Part of a small language model's weights: 8 heads of 64.
MLP neurons of a small language model. Each row is named by its layer, matrix (up: input weights; down: output weights) and neuron, and shows model dimensions 240-495. Each number is 500 + 50 x the weight over its row's rms, rounded and kept within 0 to 999. Numbers have three digits each.
After each neuron's rows, "fires in" lists the words (lower case) most often at its 100 highest values on Wikipedia text that the model never trained on; "fires before" lists the tokens most often just after its 100 highest values on Wikipedia text that the model never trained on.

L3.up1212:458509526503478521496407470482395440526529426490520466481624483450630565494426564471551463569501403554457460484527466469511484499529483437558568498473520441595483449556438489505440464521545521652474512477571568496459527496451521473514561491503507536498476558492556553546476552569502475468466476484452529526473522479499557556558484436561506580547460495514457550429605502535410495464532504529520478415534542483470537372464418585521544424522503480432466599524518504468418425512518438535533487612422442476487516537471559514591587531508441557476596461442466535513558496503510512490533434443484471487366426474559536581562515443388562518428496476496556546426493465551531476507447587394495522493542521431612500383459576523493489472601471531555432499468510475509445469504580462
L3.down1212:426572533495469464473493449526406527485479479501548456503468527479496567459407508428526431536584392501438542416505513505442512488436506402534561578469383523536516486566431516453500446533455531569491535461568512477462491525450578510542543565497460545565432509512528497534498535555494385483572556513538459435562553543427439521465583491574446575464525565538512617474504447539507475492460489493544436393535522440484603588497513472491586494579488500526497520484462567456469489489495616521490481563550443526472559434564536491609429420531407434516564473526486429496492535463509442466438462519408504504423553541418582501534474390466489453454465430512501537557439450558420546598458530520453556396495589503486487417486435535446547459619530582535570397563460503615551416525401494
fires in: "31", "march", "november", "june", "may", "april"
fires before: " ", ",", " |"

L3.up527:471464526421571476502512501524490507465525545531581503421407515449508581501443437472490523422403499568511444555494529510483518506593405444537615405456483459488529494492497568455533501585562465478579430544484511454555442537465477525508523466550405450464577513564446629467444470429538573383502481571474539519526546535542417512512459399424542597551583457469451556452470518504529531497535555525468530598556493517510500435507511473461506538569508453499556485421569499562530466440471511507510482495570464564430452529462478472495568490457402472467569483412533498508504478514507614525495473424540553493510547467461480615502525475404526498510524553570499534497501540406500483481405507427500491506559482589466523539460426500505386373549469399565443508444430465521442541476510422
L3.down527:544496457444510496515435539431505523439487535446522555463523507499479531454582471465513541490586481468537590463501458532558528438470551500532532450454535476452575602440479459434522482503470530454557547535510474492534593484525599526447480527422555519428527579527410426543490473454449470529580477382455450524571489499559523557438542577432449475515479457518492501482473440449517403510452486459515407483565505507434507542531469530467481502477499525544432453488514494540405474478495457430472473529454558515472632507503603493401519566524517448504498460473505508396513468554420443483586552539428592551475594503469478460542472483452516398535554540473558566522562491446543550459552614481523528509537519537595446486509511450450441558527540490438543467569490412408502537482506543
fires in: "3", "13", "03", "23", "2023", "2013"
fires before: " |", ":", "0", "–", "."

L3.up1526:488506496557498463578483516564455485457482530451562481550467487495477549399510461540531581574477481547494523501484472430515499482509606518456463528563457474522428425592479546394446530486469440499524495435505582534576443396438589467537546483555566446591532510462463512502493557427535514469479514548422541585579492532472546559514550427459446501489591486416450467522524548569507472580576580550482531488514508516602566453512474476515545497470536542531463552486431495458490454511487562505477450476512498445404504480469465463550504494563505432542537523487468602533558417481501509515584455432565426549417512450493538539465519431506367431428555533465464537547446577370544556498435454460453471515483562441460548437463508393549453433470596426495530484569513535563501497528454401
L3.down1526:474509505483454527585475471494458508417507494521495533431521493482476565390543439470496523476616401476467472469492506496531589589565406461595500428484463459505573602492502514440498460484404575546568491546536504454508524580495510487501559402469471528504538555480511465505500529438465521537486497455447444450527504486590496500458562560514404462567518564461537472510456444481405387529513538550478436457536538476479594548512527612435430443468543546546489551490498411494425452506447476480528532551521482573480566494489536531484503500525489481486518460565576405437512506582440513443538586527412621557406588488509492479571431505470527436493496550512489558436558467512466587392565611526471501424531528514502492547449488439490469577529438527476402472557500476412511498500451576
fires in: "5", "25", "15", "2005", "2015", "55p"
fires before: " |", "–", ":", ".", "0", ";"

L3.up407:589563487486533427486560582501534493632521504512542496468427495533497511553495491426499385394536593522520455557516477448459484522509517460467526479491584435523517531495507500565520495465494550523485505485469509467473556437566460523408469493465434497520514391535465494563438562547495569437531528623504532455563521500483511519478577514506493528524535472557520515499508526501467550550445581512541423482568560497539516426443511420491496424506516471518506358543471416462505317602503404504442488575484549408589466447490464451549516518545563552519498522401508471474427462388541456587485497536465495504526505380580448530531428556492503427470514552564574478517461609498564517478555488355539525484478546566461433518450539495500477574417458454572443521472530544464386561470458466
L3.down407:492558509556493521642509471444485558501486453401449514475510567475514569474527459512503496491574332484416518491532483506486482488476470397595565472400526532488402484563440603381507526462488595529552511577473515524547525547497494626515552566540503449526520534396523556455500477431476469499432512543452419554463569533559533483576519564525474478467470502502408416504527429499457429487405483562482413530474457614499633598526509536454495505470547532478426577457447499541476474440457487440536449529458464495533510514508611520533573543457486485578510472410555472473460501506479499488541522519516496530544564530517499496481435460417553464528496469576484484468488525462571516531528526527435471510556539526563510519509461423515548580506618466416502471444511458439495460420549525
fires in: "10", "2010", "11", "2011", "100", "13"
fires before: "0", "1", "3", " |", "2"

L3.up1057:461480485465548563461527539496544535527572518481509507547560465546470473475565540488425516469406437541442448602443513476477533508492404487454563484441468427502509532435561469422515447493501447525529469499448520480416411568486447462488535531505484575547507483589468499369431504390482492386471556561549580457540544569489513576535546439481525553484505467418471526578510529572501497478539460532482515543509423476464454459529532479516480489514452573489588591565542412543463490416380464526486471486519544548521537557473419473490584522433470500526493517419518524535520540506491593526426392488495536541578476462485472565509517549412583435390484624448489579407540498491475489481517446503576533551497548503522487589442443544563452451611489511540424522456554498504515501487501462
L3.down1057:552499537423415529507514472450488561519533504486511531481510537484467641383503496499503532499570409445449552515467473471475547543483480476551522527471477469463439548466524446493528511514450514541525463507522498559513521540530528526447569539475536427536575521495419463603516536512426455538548509459416424477548478558568519579355532502446372490499467539489518483495482444546427437483498534426463447446487561608536593513526508542408453459410538548500462542455537411492479410501511537483451487566490406526490537518441531492445559539563436505476470414523558455465494490537480514445545502556505556570420591525488551454547413490459464442543572506559504459405557637474478555490543597528468418394485539508506507507549499429489484536543545519455475556560435520479512503432462586
fires in: "3", "13", "2013", "23", "2023", "2003"
fires before: " |", "–", ".", ":", ";", "0"

L3.up567:410474504503542413492472497450442452488413483547571445527503486484442528508451518520512434492538452511455448532500498525610468516484441440483550462447489475506499522540545486524512438561638455504528461487597552508526417529460596367490578390474479487416420427492535589541499535530499535486376493488591587369491610459501463493504462528459528549531522528473394555464525532531482489566546599451522502475531561547469482519531493607540487505507534566435509476487450458513477419561509533538569478560476503483479499449495515509574579507448593465407566450500483452489481479489408430520565522499571486492453563433467501549491522422432460428501553529467513584575387587491530437573416498497576504508530502526550509497559507473563571505573525492553453500424546488615427431441546574
L3.down567:536455569503502511387576576503480444540491435511508441538506554496468495535459436449520593492473498498458565399529544471490427502576444488458493579501506503495513515500554566465485567442537567497542524430514480412491548474519505569563509554496477467466480568582520461493470412491490458533523455411484450472516520491567493472465465517510556424499476494588500489458502505494586422534573497488502422487461523515451541449501531447556418525456630527592497476471477490475483455483512471505493519539402472431428449416499439528554398466505478543510461630517456542442450468559558527516539435534525468451488425546515441496429437505595472480465434525422528463443499418507570443554557550548483374390490509503526520550479431482446521496579527489505511497488462490485534401493431511
fires in: "on", "september", "may", "august", "april"
fires before: " "

L5.up922:501543522437427451485576505552508533435527501505534579533495479475418640517506464544495495547437540551418453500532497525443462547521435568528486436471458487408489483501556530424503539616475536461475509527519532380483495541459462519474527480543339513523474480556460525509545474376386607489588461492563507463485499552502454545451512527503567546541397548488502455472445573499452458490530526487521514477587533451517563414541548487559522533523456389489557448432475541454461485583503435479453494522397531520488529499455555502465512548561489540571609521551449420496469515510590482464539425501580512573523436431531562545569412399520474524464505576490553605439520510526552548493455473499576491513471591456459474532476553500525475471471469432473496556501493467462512478513579552
L5.down922:541544526499438538446470505395505592494558482435580516548456566446567459449500492544422501438492488414520630426445525502434512550537600426449432443417528489488512513557487572508480477459443471467516516494517483526544421498474606518494558491545434493458457551526412538424498530522478533429446473502499455645549499564555542455479573513468530582431563538416432433602555652532495468436480555451488465515466577470462548465480548436534499455515538585478511486486514534456413504504492491536530494462518466467529452447520467558543547528563535473417561433525496525586497516495426589529504537513519522488500453455484525448494411554505392552442552594499541466451488507455537476585603534562462500491499504520501476584494545431388465534459458486473520564548512481489559452510447546
fires in: "is", "was", "details"
fires before: " a", " |", " ", " the", " an"

L3.up926:522521475563520522463395501520575493482559551543570510557474564607395446448576498509561449485502553538501507496490486429512453561541460515585449492424448417511473615446417456534373559466463499476508541475561537486466459468452510507435484438561462447539472397494465492505500587420506497474466479512494455526618475462448449538496539463576429548487499471427498490497529526476470484508470482484503602480497546528629490463501528486548494502581543513464473505532500409465487435489379497470525480470556502443590480434474403527497426398527620474468530546614486478515504523456502386476529491451502426467428487473548438495523554470526419454472500551573500438503464459489544534584479451527464529502439523523510549406529439534582467501444465524396540488528558547501489538509593429
L3.down926:472465475506545502584442491477475521503504457457484490467523491468533557362524428491499517479602406414413575492568514526506565549494523412586503417484494439514547495547541561463540469530508547498498442567477459469490522555538536531469539484522503449500552571440519420517495527490513496518487468441486470471528529515596556530465572520428436494512463529468509558492509442487468454457521557508515407459507440608448570577543512604419471514454520524497472564452435507506476469483467536515569588511530485628539547538470634538466538513520469474467536461505584490426532500596472526483514541466456619546458549523495538443522466515442547518524479557501495527370526450523522530455515615511450501409543546554518498583479521434494412565511544462411474489475418472400569507483471533
fires in: "6", "16", "2006", "26", "1960", "2016"
fires before: " |", ".", "0", ":", "–"

L3.up1951:546493455552488526573467489577511524512488522513552523529536493487460479408488536534465405505493473613489486423417353452554542445636472439563482482453535507578465574489440551443559490484488443556574561416524556510634433447495524474418513492556474390526522431472489503493562453476445496544449468523465504525499457527460519442454523489473452459570508457420554451535566545527559516469546499515461531541508547458589412472468547501520504494519494460451479468426463492475497441485466543491521394510487568482496554433400388503565466533457515500450519479468466486500495534508488490501582477415510482519527516484577477465484569587460438482501559486473552485579493503498517439414458404533493535485522431504517621445534465478523430462439494425474507510552441436523529545378468404
L3.down1951:425585477486525455526459475492565535560481545426437548558568518517524551389516477514486566498481445482469546549547457437473503545488462457479479480512412520487513550531512475517518472483417481480528535653490445431503504522551508583462550494527491498513575523403490432467493491486507545517436495478478486507412536425567485499437449487560478460471494453430580573495466437491476524507487577549508504500473495524575542585582533581428466474489590579550473611513501401540575417526508599555564490449584556529489471456518565464501425481538482508487500412562483449348505551514454591513529539506557564511496540466522520500547449446464543481518410487477542417449550519512467560485510584535511496492446463463487477511465451491528482600502469519456463556562480530443541539527528589
fires in: "5", "first", "only", "2015", "2005", "15"
fires before: " |", "–", ":", "."

L3.up1277:554492491449466487530545579497448531577536592465591516563430482498435611477572546575487436510455484468499411464448458567524464495551490499534578494495410474505470552500468463515475437582456440542495592381510543435402504485452484497459515476521504575526495498515456488539480490573573492438519464566579557453560597463424474448397543489425444459532482449525405516530524459548459493509553471488489510547528461431488453514527426440566556503536484523597490402438512513462483421560630421508530492561535391507494460479551452482475550440549494475465566540452452444530457628418483465556501470411489499537423562548458486479521457522485529465501499545552578491485515541521511310526455469536608514586483523597463531470523451504589486447529499533448411520467487457454486459561455392
L3.down1277:549486494456447555509511506505503587472456516562443509525521394446497532517454507529480541513638456434488478525425500507384561601455522561551513515537466445456520501452558537508502476452507468499462509470495519483482479488508548486401546471572430416459540561469448495591519439499452506443467528505491407428537521435502530541473541576531452457495440593425518594534447542470536484483682599438446440513490495574547548614583500542476459500443550452523497582492531486511505510517476473516531550479430472512568569485489534657497479550521622514511512543470438433540506508608488559522483487486500563475466519449418419444430482437426545494492584525490513479444563534569422493523494601493539516421489502512567564527397541474578584579487491505434537420538402545478547437560464492
fires in: "m", "11", "2011", "10", "12", "90611111"
fires before: " |", ".", "–", " |\n", ":"

L3.up403:445567486592466462521555451564465494506498520540510426583495454514566442477439506447498558555526479525508419531453428494488509413431470484467510459564515432505445555498599509511551465536548489503501466567545532545507473481514583413577548468529409499411444545486486540460479556437610466475531500520507427519516543489401589479511515399522490484591476470462400580504483363495536625542539521499462505549523546577521526408484430461458567507489499562466454556454401455461542475521461477534471525552578492457535555493534519434476490546560498584543533465471542551577506479503545470473450477489534476486413436482546498568517479493366479468498644524533553438426521442485508489478497569433462497447527618558519546526516414523476448448540507495502445494420513446432432474439578494
L3.down403:537457477503595565452495438447464526586526473516411425546470501414513618473502479481507443484531547455512476507580501499465485518472595502449485467564521476524473529554402468516466538492509544484560474458473411596552496548478463456480514498429544563551442582384520365494460565609458427605462570520505379527477486584568513478480499615464469507378502551468511503628522583533548517548481501489466538569457496561568596455537483480546569504486451488609480467563491548477502424480530552515572425555531481453470487500555568502530447492561536457558540582489452528546570550466461494475559517460480489537532496464581485437477527430463505562551518463475514498443537423546455536435460557465460525564553528475632474512533414542501486462507578492438562445488443501474430515532475479
fires in: "it", "they", "2025", "2026", "26"
fires before: "0", " was", "5", "6", "3"

L5.up1127:539576449549487523570474550406465564494539475556479495531532539442473470531486563448314520528486517515478471610439531475538550509463392580559513548374563501426516504493509483495500503515493475568530496473515614501504530502530517472463471462560423469517521438504490537573493489489470583495431500565538554551556509590534460530472543535494498497506418466514549516464481508619436517534538581587432462559557569535586469442542421413525551515415523608611482424466480472486421463594514478451550487514499566556472500533481511499483576585512512555524463441478469456476384517552534508369545503579518528524482537528506443533577536495470467520451552418512450474472491487506473499453470526472433538538511514449542582492558497475489454467650558448532475582512520516440454485498500497
L5.down1127:482587543567541517512449447561405426500498474509497440472391606560547505444577516490552466449531442616374619437542488505478455514505543561493553462546524458524468513476498464401552599520548501498468421497536461511442561597425575501397496540463458557557475530436515485494527521483542536506444451437539509501486523601523493548450454498465488541537447364532453502545415500506498525539487515489548512498518475455467475541459526515492493519457522456624470489522519540535524555533575411527494525473536412456372568515472520462422564490507424516506479446421407511451376447549480482441542465444596457521466426562568498590521374453391550589553553467486453546505417489389544525459512492501558514464443532404474551464435514513447458490381563453451512511471559526523498529526521615
fires in: "of", "in", "for", "at"
fires before: " the", " \"", " this"

L3.up564:551532523593479518542515394409410486496531455587522527485459492503484549498492532502450527467412424493497433524444423540517385422496525439543568552587513457525469497548590433563469564475566457557591480433549512481475445533603395466519569436458459465404541519489548581517544577518495516521485524521568569498475506596564558440566545576551451482563465506415414466475540495585472564467545561456474465515490459452546441574492418493494448437554449570463510451465480481409510475516420432474521427655481497484525588529501529560528389504509506544562538430536550459519498489505421529535589481486512508499514553480515516485538592548488443532490541566531530562437442569450478403484476503521483495446513414443457458530519509466458493428597447457500523542525461471548493489517438454
L3.down564:499463496551568515515479509520494466568542579615405485539490558528592506522538498419498486563554541490630558421496521534423476526509476481547502468519458499486557483417478456439442490490544483486497512559555463499444471564501524529570533507435514499466571501464504518477521529427438531533486439581487447538468531537524472449470536561531501447551552458572561541399547492545463491555529525514529531561479565487403418532519572541538369531511473504473535490469452566559660480516520421499535465569456476606437593573476483445556465462485474551516607467528500532509597503492529431506586612582464524416552433564551484599480553490584534444470487566489482564473528527466442466566619509473480516524526481569516454416542564448520470563559537494519506522517434489576512571432499436
fires in: "during", "of", "before", "until", "after"
fires before: " the", " a", " this", " his", " ", " that"

L5.up1135:499494522502465460450423518547469490490491484460490452512479401576466457555463490546468540496454556513508440605529485519450476549514521558460540489427491506464490554467539511536511409459591470477452434498466512530518518464489434450599501473491486471485470449497587486522475576463507499573490525518509474514529514479434538513494672447459488499690548499482493523512564445582528519520571540441465492470496522539578544469516555494474504489459560516545443545523530428403457459560385494514390515444447507442601545397527450510567464599472537657490456503522490455410448543503531491481567574412524466476479499532557452497513452432443531468432529516485549545406490384482489460505462539452551493566569474486545610510457478528510562518484559571477409485522408497493525519413481523
L5.down1135:491516535638544584488548479478546500537512486486510552407511511458542578458482563460532557454484518465567496516571543456497564503530495479477552441428472581558485413511495442458489508432485503516568676528486409662530562485495489541544510584494527575585468499437443481531472533575583478548443505445496435508548489451489407486477473538476383531505535483564539489494510548508438439527493507505588459505569451524537479450495520593485484439524558501585429534437474487510516470491522500398583380435476420474538482517478462505581515555492384475464499536468473546623526471507512502516593417494550505546564500512590442474420456491361507461455513536513522455463482569491502643562446598577527497551637542516453436488563377464545487511518456457451549488569505468442457475553585530
fires in: "2025", "2024", "2021", "2020", "2022", "2023"
fires before: "5", "4", "1", "0", "2", "3"

L3.up611:430467590503506582534534425528400429457460520596484433504574469547506496441493539485467522499478532577398538541429515440569514573552481531465487407463473442494443527545454615453480464511563432552566485482473483488541547470565507494531501507540530483438483463496545517532534500481436485451488520556494473475552465441403480451485500396560525475559428525389514547469517437537509588598531501576542454437557518492509511453380401570549521572488481439542489481415470508532486513504507544486484475507455543480544504503369461560564601506465542425510580482579482428465437512484579471497534441552444450524492435453465513561610479408450382570465526511577511473583552461522481466543524473504532600431530488545401501501480553449414533480502581585499453522487511481534572527478541455
L3.down611:535504413509584540473443465478488478387482474527468453447474573486530510457567511457514429575562464514589601536455569468505528526475516456428511445546370447490533457555405501499414525474485492483500440520578555450453450408497468453532567507482508494458411471470595542385519459547541511392432416510554449509482530477469451537504551490481510474515563452516512547503533565455551470533536474632494627560422557458547490532408538502504478506575501447568569486427501604589514435556455510479469451467481538538436549562478503507491381455512564510574480527512433458490580427468367486573569467487552461352507568547488526563401593493574451498479461509466489450482554630488503548473459446568558455459530518501445400512575410582515452445477600509476527504491471491544491497459512522
fires in: "in", "on", "age", "through", "of"
fires before: " ", " the", " of", " a"

L5.up1172:577531421516451545534383592468466488546523474472496503552436499547479550508475515526464505601516470502538546553434480497463441425479436450534485382412516455538508465423515482583394626455511485437453476494428511478511519566534536540629569546451467491405545502485528458536464517537412499497518558501470509472647485421452432408553457533548471544487564466525517458492530550488417521548471455455491513470528496446551555382450523533486526569566560420539462486443583585447520477500510450446496471477533507481406622498490463504517570564452485561523511440524513465543518457484563439497485570517484554436387358531557458538511458442554451433486433466608605538515481497550600516575428469439494566439485577458511450471551506485565522522583508458503393529531533528558487488433520564
L5.down1172:546535533442559467482569491509522462560516437493515558546512533523429448367559509431525589515452470575466533534487473490545465482425461420471474490501443517466381474556468517453538425467401571457502626466437501414552464389501609516436495464566489511531495461456516616476520452559565543564541509434573471491514492536532539485520523527445487609495496476419453583470525551560574436478461566551468477543524535552458372453559562552499484518437612522517505414502504480484543581544517486510491474398493453472487442568517547469512428425520506456502446467422467596503510511517509499488499529567460445551512493461546476466478502513473466498503437514495471489523472488463491601542485370521502521459478494526516445503589473406444516565473470530509432508550463453525414472471512520
fires in: "to", "and", "december", "april", "in", "november"
fires before: " "

L5.up1536:518480640578506548453527550474439494566533414534500428498511472506424547447561530570416444494453449628493510496500490553476588383521364507460572464560453379532480548453537532498504510506503457553569545510508500636500455486434597474522526550509459443521509457656542552448474511504541563394461529452522551491522506510472480610601558399530427513572471485464449437472556516556428470513533548505587532480548539481495508603453507577457575508498475566462427438537513453507538526529426511439505419506467523459460506476495496415474451522413494598522552424556485523495565548454501447520476519504467469507447492484521528503479512423517470481440467440630521644508417478535469529567463557403594574606576555569528466417557504393454503506529451541540523510458484533539567388576460517
L5.down1536:457576491453507505529511564424622555548425588527480497438509560575556438481495431543480417543514541456604543407590426437534479501537577547460513441527578522668527513534582529490541542443455601456490420474548445415563496542560476477558470497454495498475552545506532416509418437514408480397480446489489557495574449535519585508445525505450540476519505460422525524482458457493497453552478508527446443476524516499485618464462527585429468453437488488463524509493536552469489445536519473535440380495454521496450433554550549465503497423582441468491504396470441493493493467497529467514461512495440548511512546465532448577499543555462577546516448531571581567523501496418484583604454521519518508502534655611494498520479427505547456487417474492587521523506472489513575495527533546
fires in: "over", "to", "than", "approximately", "about"
fires before: " ", " a", " the"

L3.up1074:523517548616544578478475466524530410425523483563495532571466433482497440446552525416444515518512451469526506557476564547485443470539547552507513484533424382467538531449481488530422488568466532548446485510468480469431479488374537490473498442491488546520511492540457485491436521499492571562579452582500543388630457525529531517498509456502412511510455581433457452556576551589517517535546539492477555494550401593518458528504480495578494506550456524450420501486486430554471441490453537499523486389426438566523455460475390462489465451503634521558467495592521513503502537500502421472512474431467439480499520485567467518439393587476451463446550462557488560413548413531523577502501473437498480506469514430510562500494484428529525562582514567527466501488468491463493418518517464
L3.down1074:464436569474479491455524444560498523496502507539500487489494502491457567464482548528487505416518400453468508467498489467434565458507521496566475473540482512439532592494618517386525514568511557507586449554504460468497477529478546461490584514487478497497467519552525469567504526506436436492514452445448487520568468481578500541420549495473374437509504526435540489544491491512496424484562493394443478519488515519451573549540508578422484449462549559517565535476484448555470423500432618536546524565530480543457520526496612500443557469563484410484552431471594548497476464520464548480527563545420617505425522452500516441572522478480553439508543591577572522424603510459469513507553623465486416460544549505558452528594497450546500514561536518441443448569449550428544527416450582
fires in: "2", "2012", "12", "2022", "2002", "20"
fires before: " |", "0", "–", ";", ":", "."

L3.up1671:609571504420460482442452521478517501476530457554600470484461480530491568563514514416488427519550481553368400459462490435488499530501514400588468460443464427523524517482582547494479499501503458478561611555491477526464385400513457471481564631512435548507525421521464513554416578475526540467525476504493473481537520506473443468547553485512547463530546486558428435486478522540449465443520498562436453528566467454510557480436484468526475492514481486446600450529483416476484362519482472478482512532484503438550494452491408439505518450535582501572518487473439495486544458464379404544514569491482509532463480484581509482517509502411461469474521522592542551377504582507478544494535526595468470578446537437512564442504447521573479403430463539477474610446501547528531494446478455
L3.down1671:515432527487426426493517490442429438467516511541482472446556551551466582432505474506499520481561438434469586441571492408496556466525425501566490519529501523475505613522568451397455444501512516485568503512510570471430499509422389494525499471457534532556541595517481514642463518490422486455465463422442407483508468456566492537427528498498477453562490430458504479547509447533523372523537555479490532533558418507493571543569508560422513490541452470513515466427479517496473462525487582538533541501506482543422568495518589517365514499509483411508567432508502518468480502524462540473505559545430564554424506494477543428560434496400549493528546575508507475394499578487501526558516580433569498370579533476600497527554522464570498519577510581535493452527502438483524518486475570
fires in: "1", "11", "10", "2011", "2010", "2001"
fires before: "0", " |", "–", ":", "1", "."

L5.up757:555439500461575528538451539530553578516470517617493485576444501453385479478545525454462476469468532609472508504527492436494488512587422507413483482552607562565443491456519443458437445447529445420482419482502508441558541585477538539500493557437490384634451388598499543539510585541455482453363494534453542522470385568561562599597459485453423500506425465561466519406438540543483468559549450541487463441551479565533530524452388555470517496519468487508467476463503526436454484581535557532533496503485533429541417464506537573489512577584451539561489481484494510476450529593484527483507482558496596508483525534456524503577477453477553428439556548480593485532427462544507495524401539477474545540579444421472486531585479500486525494501552423534546562456518509499499563510584501
L5.down757:589526584436518522489583490452459457443536538465550422570490379520535431446463585553656440480447480423478459476483605516554435521452496559467501554499478491560561555472477470465555485484570420528478467517521562478530534486476528462460565509549492512443451477566549524502519551460537480478568463525572494512479514439573420498500569522519477511372441523560493539455591461504526514505507473490542444486458538546594580523440587363570443422487433540475467471474498429508498513454537433532490420507529548516404486560484502440440573540479521543496538480472504473580537497447456491490547412472515492461603535428587471536524523473503592489495536583490447529503526521448428474596540586578521437497621535525504469503486526384595487503543515571487520429470511468453524570607482536
fires in: "1", "0", "3", "2", "4", "25"
fires before: "–"

L5.up215:569490523542553554519513486483501491561488562486538419532544537560450553419541509441496452460431489539473515550555510510504456564500591492576396398494548497471463489456518434542545461512474485410456495495445536497454458458381432626535510411398512503491417454560452514425404528521482541559467526519491491485551524584480477550422532541388490496546500547484482567455527446515485496441495503464476472462532444557540519563455411592467521527397514497424431465515479520438519512620500476479503493515508494386426463559518497455506475568444514595550595494522520455464455486506499323479450515503483582559548431414487536477603516488543466479460544486476532512564380480500470467495542582453581504601564523425553474474552534545507489531491576407535406502434500487496481486393507446
L5.down215:428444485439510453558502527560514511463475540543572459652408444557524500439529535511624493463479530463533410489474590499481562588548527587503553497526472574582518683508471396377522420512473420520536515431502493497560492457560540520444540509521473501561589461429522476468548500450544502477446502535469507525541512445413528446474470492400546598561472408486504564488490535548544477502437500471500462479501470478517500500478523436416480463531587511479538615586504530532494579457493452559652543399478456499511490479534556514493648481579519510472447564539362555531495485518467462466481469583484522473550483502523388512458571523398510466438533512519457559538523522516466540508467480592612434583547429541459516524502627470522454472465493506511527516470520463536445610559399510
fires in: "0", "3", "4", "1", "5"
fires before: "–", "4", ".", "1", "5"

L5.up1682:506515482516498482590423480498441402515534477510621424392502470541476600493473486533491545570545399526543533499550560493492559533463494486480488366465526431452482559508487365511580473444568439509473532493560475456452574570502565554475606366447519503416463491466444434499438613577408502417399459478496605466539562561531482586461554554558454531509493418525473490325444536544512516502469501497515436493483528371491487517436488526515546518518526476579488496439445470544453404543485557605477546440474520512522530490512467494497557466474560537438485430524523496560564507513594449491585523539637474485470517438488494501562472496576553524528480479511517479466484520446507526530507462426563444468547525574488448437492467487655510500610540512507469475415499487489496469509587448
L5.down1682:413509466469533570495585548505443527477481506521429511528451551385508453525476425506544508487524511545402469503443439552591546502552542456510503502596557544482429602517464535474519507444503489520472526492575416528492528439459548481501516586544480493596514492494533549484410446482594487569568490580555478489503520490566475424513531511457506533467506521492403522570356456506562539459548454578482402613558502497592427412505481527509437469482423509508462504469577458471430452504491403410548504542478530423475473577438557586449442468567517477516555553505512515531487507572535553538491459527417500605567459494522511516507532440462454498578475468452525480632547465417504555526448500547502472483469477426514491543479488541439430498497506417417508458465431444514458486497469504
fires in: "may", "january", "february", "august", "july", "april"
fires before: " ", " |"

L3.up1485:470528488466346489483474524398452513496558477548556491524405544539513558623419501499498490469386500449521555476529433456488515537470497495509605414494473478468436461421491559651488509565528470450440490479429435587602496439463505611470469529498466512468504473575510535588605510521456453492526509523516447493471497476541496462496533484436529541492462519470477582459524473469477529369486474575591464427526553483520494499563516595504496562504443495508537398538527530460388525483488497495533495479479530490498567595434534513471457574487512615492608431563483464521438530501464514499569512490539440490464522536498494579576581563494500545518466515555455531466461497418497518574480515485608400529520496434447519527555445514438552551504514510477532595554388554450488584524480445
L3.down1485:460393515585527468458534489533491568456544498457482529510493495479556542527501550515520522464506533493550430483488518566488528498462503503501483476471489554496623488495475487565450467479512547517536522535564499485522547459505493493566495487605562459565550548449465491490455515423456463439495435515567495427519426613487464529599483600560407498458580511539484554484454461499543475507423480497504465517403497553552481501489513522463485462565445442480550483492564492500598503459572513503530423571510483468447452611577504462448533516533547445558515480461561563484429479577505550447527523435471536463477503482538419490499457524468448503526517453498474535509558514577469501497544425568414523573471568444500476463571484493479498491564453481561490382543451488473504589487491476
fires in: "2004", "2005", "2006", "2007", "2008"
fires before: "0", "9", "1"